{
  "n_head": 4,
  "norm": "layernorm",
  "attn_scale": 0.125,
  "tie_embeddings": true,
  "init_std_o": 0.00639,
  "lr": 0.0181,
  "lr_mult_o": 2.0,
  "beta1": 0.93,
  "lr_head": 0.0135,
  "grad_clip": 1.0,
  "schedule": "wsd",
  "decay_fraction": 1.0,
  "decay_shape": "linear",
  "steps": 3354
}
MLP neurons of a small language model. Each row is named by its layer, matrix (up: input weights) and neuron, and shows model dimensions 64-191. Each number is 128 + 32 x the weight over its row's rms, rounded and kept within 0 to 255. Numbers have three digits each.
After each neuron's rows, "fires on" lists the tokens most often at its 100 highest values on Wikipedia text that the model never trained on.

L7.up777:126142170108149105130118116191144157174143186142148169148156119104121112143148209148138136181161071160124099163121122085114102140068198095203136120114112100126136186195101137181119157150150114154156129152138151153148094152124057139078124077110141095119127143123134122108184152147145086133126113100109138190147030117154114096155097147130145151094145115155061114134124130162143117158177
fires on: " De", "e", "le", "n", "a", "ac"

L7.up1485:119095130131140164123182137169127138120110154106081083139140122149155149135191139140126099106131184136129153141146093126174060066111129112175136140192134087144120113126119154133132194055109145159180112115189175096126142132152141094212131114150065096065129098200142172099140102110107098113149127144126101144151137141152079110126073165150122106159072113101072099117144174135154135113145
fires on: "en", "k", "y", "an", "h", "at"

L4.up329:129131166128151145217144095145140098126116120154171160107123152093127090095087115105102082118147104131116134093087145133124151122087133142102175136129099149221182155171141118098132067142165138157148157137152126097133115132128215121152115161165114131147121112135167136154093115176149155049165153124081144138122113102111088163134087062117117091133115130060094116126127162135109103107186
fires on: ": ", " ass", " m (", "iv", "ut", " cons"

L4.up275:103135079101096170122147068121125121132122133190137150112210191087119104109154134187119158087152112113118192092131133160127144097177059105128033091132128057139153109083147178162133079135107156146137102084143157201137115151116088121100136174143117135123129118169181067114131105199097098134138166098084100160138155199093178165141123126134151090185129181106142122104081128089160170162136
fires on: ".", "ate", "t.", "ap", "ath"

L4.up1619:147103159143133097126116129137198115189159125158141137138116121114071067107085088184154071122127119149131099115145134072120098165175076158108091092130201108155098092117061157138081181162137148142111104087105175107107120212122157073103154099085115103138132131123091098113102153160119094122056150172149149069141097098095078151111166089072113117140086143161089121032093111116108130158095
fires on: ",", "0", ".", " | "

L7.up314:080157154111137133150127127164075137110196133104160145163096098133122140102111143153109158077185121152126095100179122100116150102109144162060126089115127170170116189175135168130137162110154119144098100142116137142122146158144158188129147133102074147184115125177106110109202164139181109120159073144126117130113168125157158094131069101129154127122061137203160219145115127140115182169120
fires on: " sc", " a", " ", " an", ":", "-"

L4.up1988:128120081101143116183076079133146148087219152082138110114125140189160137139111064135070122125065091145119184081161168142132185113214157173147150169139174098123100143089153112154165151140130098166093108117113114205110154183121149152089109107123161146153154162126133154132174144095137164091069114100111136159152151100175163166098113148128089135101116072100181219163120081115142148140119
fires on: "et", " ret", "ust", "ace"

L7.up144:096132118097124111100115186152079094116142132106130176181078111158117157122143101119160166077107084134174152140166094076148092163147078165177131143125122087149086161082148136092101092151147149122157087149153137133134108122160159063145089110088185190123109156076107089123150098150124133132125149159161131151097004133084141144121191130133127161153159113116112117145128086074125135078155
fires on: "\n\n", ")", " (", "90"

L4.up1808:102137155093151072098174149126214172137110139159168170170148134127106116086116165179124131140147127188082064082135088078132138111117159141133139101118184157118161074065103127140102133132144118157105147082135054124115071162157132129146128132077171170072151154102185135161110181129148145090068128132103130133123100126112133213130107148119103143144126124123055154168130165152051152098123
fires on: " | ", " October ", " August "

L7.up435:126150134149134128152143123141071092159100222079155138130138144165075130088174129125139179118103142082108164117137139146127162132147180137139155101094089130117160107129118090103075082157128207084174090127084149145134114149125107129138110147099141143177109159109127157118165153134109102180186124044102114135115159143141085108126114076161115116103176098121135126190131141074155105156098
fires on: "/", " K", "G", " ", " to g", "K"

L4.up462:143157118113182136116135096071166162125150145104194149151101139177103124126137118089114128151181151061132092128168128170158096126077130141116158145144096103128180142126160114115105140125188137079126068072095169113110095174157158114150177140202120161091123117189081174091070110123088171172141126149104157118087097113116124116115071128084098126122153125147173138124106139114105191192116
fires on: " that", "ag", " be", " Comp", "in"

L4.up299:081142109121117112131199153082174146175121108126153150119164175124145118134073146119105113160131088155153148137134074096136129124129079110068158108179094129113076158172122171146052149155121059094085128083066173132155078120147139151085136119134128083117131109124094145091164170070096079157132138135098117088174148126154071175137169139089154167166146106147163158111128130046131073146069
fires on: "D", "S", "R", "T", "F"

L7.up1098:119209161106055175146225145128113113194149175145109075153075150136159035098145113078135164086139139078141115142089149149116229130127137123109126138137149100126101128094127099157096238086103106183114213173145107099119138100082132116132126089133073094061082133158083123159132121120120138098116148092152127134116107170168112122121145137119128142092098125145170146125137179141135150138117
fires on: "el", "ic", "ot", "h"

L7.up2001:137106133134107114147129135098095095083165195121150160137107142116090064202092048101195076110063150185132086160192136099128125157083113155113093165088180155133153146128093191121174195176151115140158102114160079160163154122135091107165112116123093143064113147151155138089166138156101095129113152141113077156174118132150144102086107122128143100154139085076161142124134142086145062164129
fires on: " ab", " up", " ext", " exp", " off", " inter"

L7.up1611:137093144128086135176131161114118128139134151058086132166111163118135111120139115190104164072095149063066126139175125135091142054070094146075142148162169112125166127152175189151148168117123174102155128117100157140129112090116157177195123139116144111127154111166149135133170148078125139061092139144111073169137119094143106092149099138139167161120094125158165120102119223084154140168115
fires on: " \"", " an", " a", "-"

L7.up910:116095173136146162153155148111064156112144208098111121093112137168106065112120124114096027064123154132116185146110161071152151123101103094179097133133115140127098140114123102116141034150086159099092148128123078111110105081174198158121078127109112119078157128106069135171143132165065145105095141181128086095160071147163116124135150094101143101130119211139166070146118183160142168126173
fires on: " | ", "1", "5", "2", "3", "4"

L7.up1957:080120166189031100106115109174096149113101168141108107099158160087138105141149136068115175100116193126123082074196126111117174074104118149176113143162143156119150116144108183141110149073094131096144124146119067123136106116146160146166178099099113138152168135128132158154156132142119097163118117106131123119123096134154192124140068093057174107114165086147133118165140147180109090121180
fires on: "ing", "ed", "y", "o", " open"

L4.up398:141138154150130151098119166167074125106108110120155082085039117119140150131126187168130129129178128120061228091112136105142114121101150168105118105124106187180129093134123056138139144117149191156110096137133099196154092162161069110139165130062164163121095094173127170122135140130097113155173115169106169158136128162117058153101113163160162112138155128156110121114172170155118158125114
fires on: "om", "1", " pr", "ons", "atives"

L4.up174:140120135175124113104120097080125131095070102153117123158078124126190072146168135163163115116147092142167127149174135112114101154092062177118130148100139112113125101136115149079088089164148154157134150151179066107139153126138096118063159162152154081130195118154117126127105114146110139139180155201138102158118083074134127063106101124229175173118104105089118126158141121125124153112152
fires on: " cl", "==", " Cl", "Cl"

L4.up730:140151095114136079085087169131106119146171119123073193136058204103103114090136137096184117183133100105111154138123102109133126116136149119098122110083107125090078137104125147113139139170092135139167092145098143159117156190146067071054191113139163171148142145152082140141141164144129115146124149145108140198176110153129136135140121173127110103146143165115111120119185146107131171126139
fires on: " m", " bro", " sp", " f"

L4.up840:133162093158149142199125132089090098095112130104113083121118143134110147123099173125149144162130165138067092202172102143153066111076176072101141135098128137119169149165073130111118087124103156078156173132195128089133138100205164091156173075125180133130177118122151125120136116129124095121190143102137114113081131126119137199185120087181088119146117166161129124116181139149132136126089
fires on: "-", " v", "ranch", " V", " col", "("

L7.up1932:101100150149139179122128130180181090116126127150092150125152153096214124082137196158079151102085062119095140115169095063078048100103120100138142085149172171097147154125161218152137163118091156126116150206162098105152097170135162102151112100100095082144104155135132126129139147171173106116100130088095136139129109150163148120106165177114206177084023130095146093092071142144110132082146
fires on: "s", "le", "ing", "en", "ed"

L4.up25:150131129135134114115151096136079079154135185160168120121098154132140085124069109066146131071139113097153146095082120084093128111114098136080209152119116132149181151189068092102106172139108165100127149152057150181145132143147166150099162195111174108083107118143087096124133126133147096120187109118116130169124147142124111118122106117081093119103145081126106100083086103143153132181094
fires on: "ut", "al", "ak", "ased", "ert", " inc"

L7.up252:175168100073173135148127173152158111129080112123173142120066130103133097114137131158097129158160173158159121125169113073147168118067130104116068215108141174111141111112104098111122140176111153119106114110151169110152120086122105102189096136098126154157164178125149068065145105166142088123169163085106128155158145144098094146154112057124104136075100167139110204157168106115106156158080
fires on: " st", "7", " St", " com"

L7.up166:122170089157151106120109132129086114143118079162171174095098093131079157191118065091200087103088163196115064110048078108130120104141126165113137178180145129090147138144147168100139075145168209093093127093127164114127163111109151073128135099100157129147099052169160113145158157127092187101118156132102173173131127148159139103165137192164101126116141116072077055145094162146131163140107
fires on: " p", " a", " b", " equ"

L7.up531:124170099163099156222190126089098119145121124167131141168081120071159119072101163151137137089089121079142098159173082134155128105073115163135122178136122187096099101151091116106123112152086128137163115090122170173090140220151128127114160103134144115137138173113120118115155163143151056127085145100105102106141143108112174136154126112109116130158108193119140109059147140120168128133197
fires on: " h", " in", "H"

L4.up1917:080177147067099135121107146096191101068152143073156110134095094114109092128115072158112137083174112168182145125036179109127134129105115146074186174144112139174072119089145109083113151120147161161179120165135130107108171134157156115072108101096114158113129156077123116098079186128138118165122148102105123096155138152103160128141169082108130131166111195177127125068070125121110136163129
fires on: " | ", " |", " (", " in", "–", "):"

L4.up260:129106140131115110123182130076135109146065124114164145126130119101115134134133085141166150179119133110122062157076136149085198115144155125108128119121112111131144111081124112156116126095178152108113158128118150098128100179181113185139107149129151064158107111092096180098086107160169128122223153118089068148163165164173072086115118178172121148112094100085052102099095116189125120120086
fires on: "v", "av", " prov", " rev"

L4.up1102:099126145060110117150111092112174119139158125131099138085125149194115076097126126163166053117158107168121164106108122148103104057082092142172123159165147117193123186116123122140125113075144132166122101136093079129056085142145157097069070080110135138177133133082134019173096157147147133124145157156193108106128146130077107135131156106141153143111155142165195104100166119146126138100142
fires on: "od", "mer", "est", "ver", "al", " con"

L7.up1767:106140131143126157187090114082137093154148107099181150125089128144112078117184146133142157082125135195083107125121113182165148126045117174132076119097117066138127114111139046096110151071121142159170129119169164170138076095115076118157210106110129093054093096090114087108109118120187136126086144122129131111119126102098119143131130068115116113142149124181083084123118146125084167107118
fires on: " was", "2", "w", "–", "c"

L7.up288:161128072158125198130134102155116108124163107193064168089029137150117109151123119212132182081144137125137164158135111070096149168093099162110116099156165000121122132166116181172103151129142108159186096108164142140171095109158117086129160105100129120113096156097132095100166112108169166097108117034114140179135142147125115154105157119131107078201128065103097078154084146146167133157124
fires on: " was", "2", " l", " is", " were", " he"

L7.up528:144101100114116095213149202156173145157104151087165079165152105095172114129142112098103099114139154133096096148119094136127113134134165096115106130166081133150116157136127154145093127128130129121087123113098142185107102129139083067080159060121126113160107135141122115191144151096188085148148142161100088168182141098039131120139099127093067126118135109124144176034122126124136159104115
fires on: "-", "D", "R", "S", "A", "E"

L4.up1717:036156124190102140120120117132103127130109127149123083127174103104210160125104153154127140079150104044127147111110105134128155107117118088148109127147108057153157154140143097176061134094121136180111132137155054111099095081145072107117139077178092145095164102105056114128111058132092113073182173115173129120214171127160089101070140110108122180156147169118159112076104088106132167116126
fires on: "el", "y", "ic", "id", "ent", "il"

L7.up1273:094132102093183125089180116155162127134154144152129093180097119164139135097132139094134109100170152107124159095153157120149195116099105085182087052156173138124118069155149114141092146177081080103141178110169179147078103181094146095110158172094163192163129147183153120145129167083130087104171175127144088166135091148145136121117113151078105080130073146122169142158111111167180157157100
fires on: " th", "l", "h", "el", "wh", "os"

L7.up1234:114116130138035100172110146094121103109165102130152120158115132146105125136115120120103167115148166178101084132127100149127112115066099126161179121087098173131140117104100077175091093105191127103179137127149159149089125138119141131121132117136189141182205136110137166126128182059159125103128109073127189119128137123135133082182246142072149136120132177101157140109116106156143172130103
fires on: "th", " all", " h", " H", " th"

L7.up91:100194088150127148163141168171113088121144081164100089126068140124106125113113127134164123115140174099122123141090119168144108149145212100134142120078145126148166095086147136117124123129146133051090121081113190094134158156154161118055105110103137170077106116106147146110171181087118140123127105048137129129121127167097088118147170077174202169086150082170118128113029082178165095124135
fires on: " k", " K", "k", "K", "j"

L4.up597:093161127092124113084112143141089117122172092135087125158101101205104134129112119143191161142141167159128113156077161139168124114144137089157100206126140090178161124150134102124161159135156101095120151057164107082093189146174117143115125137127125137138128100118167102114109125138053150164120181155138108166152049125128116135141083160144132132126126090124154107121115169069094137159159
fires on: " in", " a", " p", " ch"

L7.up1778:136148124167085095137133134099134131113210120191194134076118133089155115065124148127165202126158093100173099198146174149188145124127105139093169135096098121137150118185118189099126120117157132095113109028144130140091110107140153122145097103149120084122143096080139106172125128068200190097108121148148106106113111062127127089109172139149146123117100112097131144125089102204103131152182
fires on: " fl", " Fl", " chang", " bl", "fl"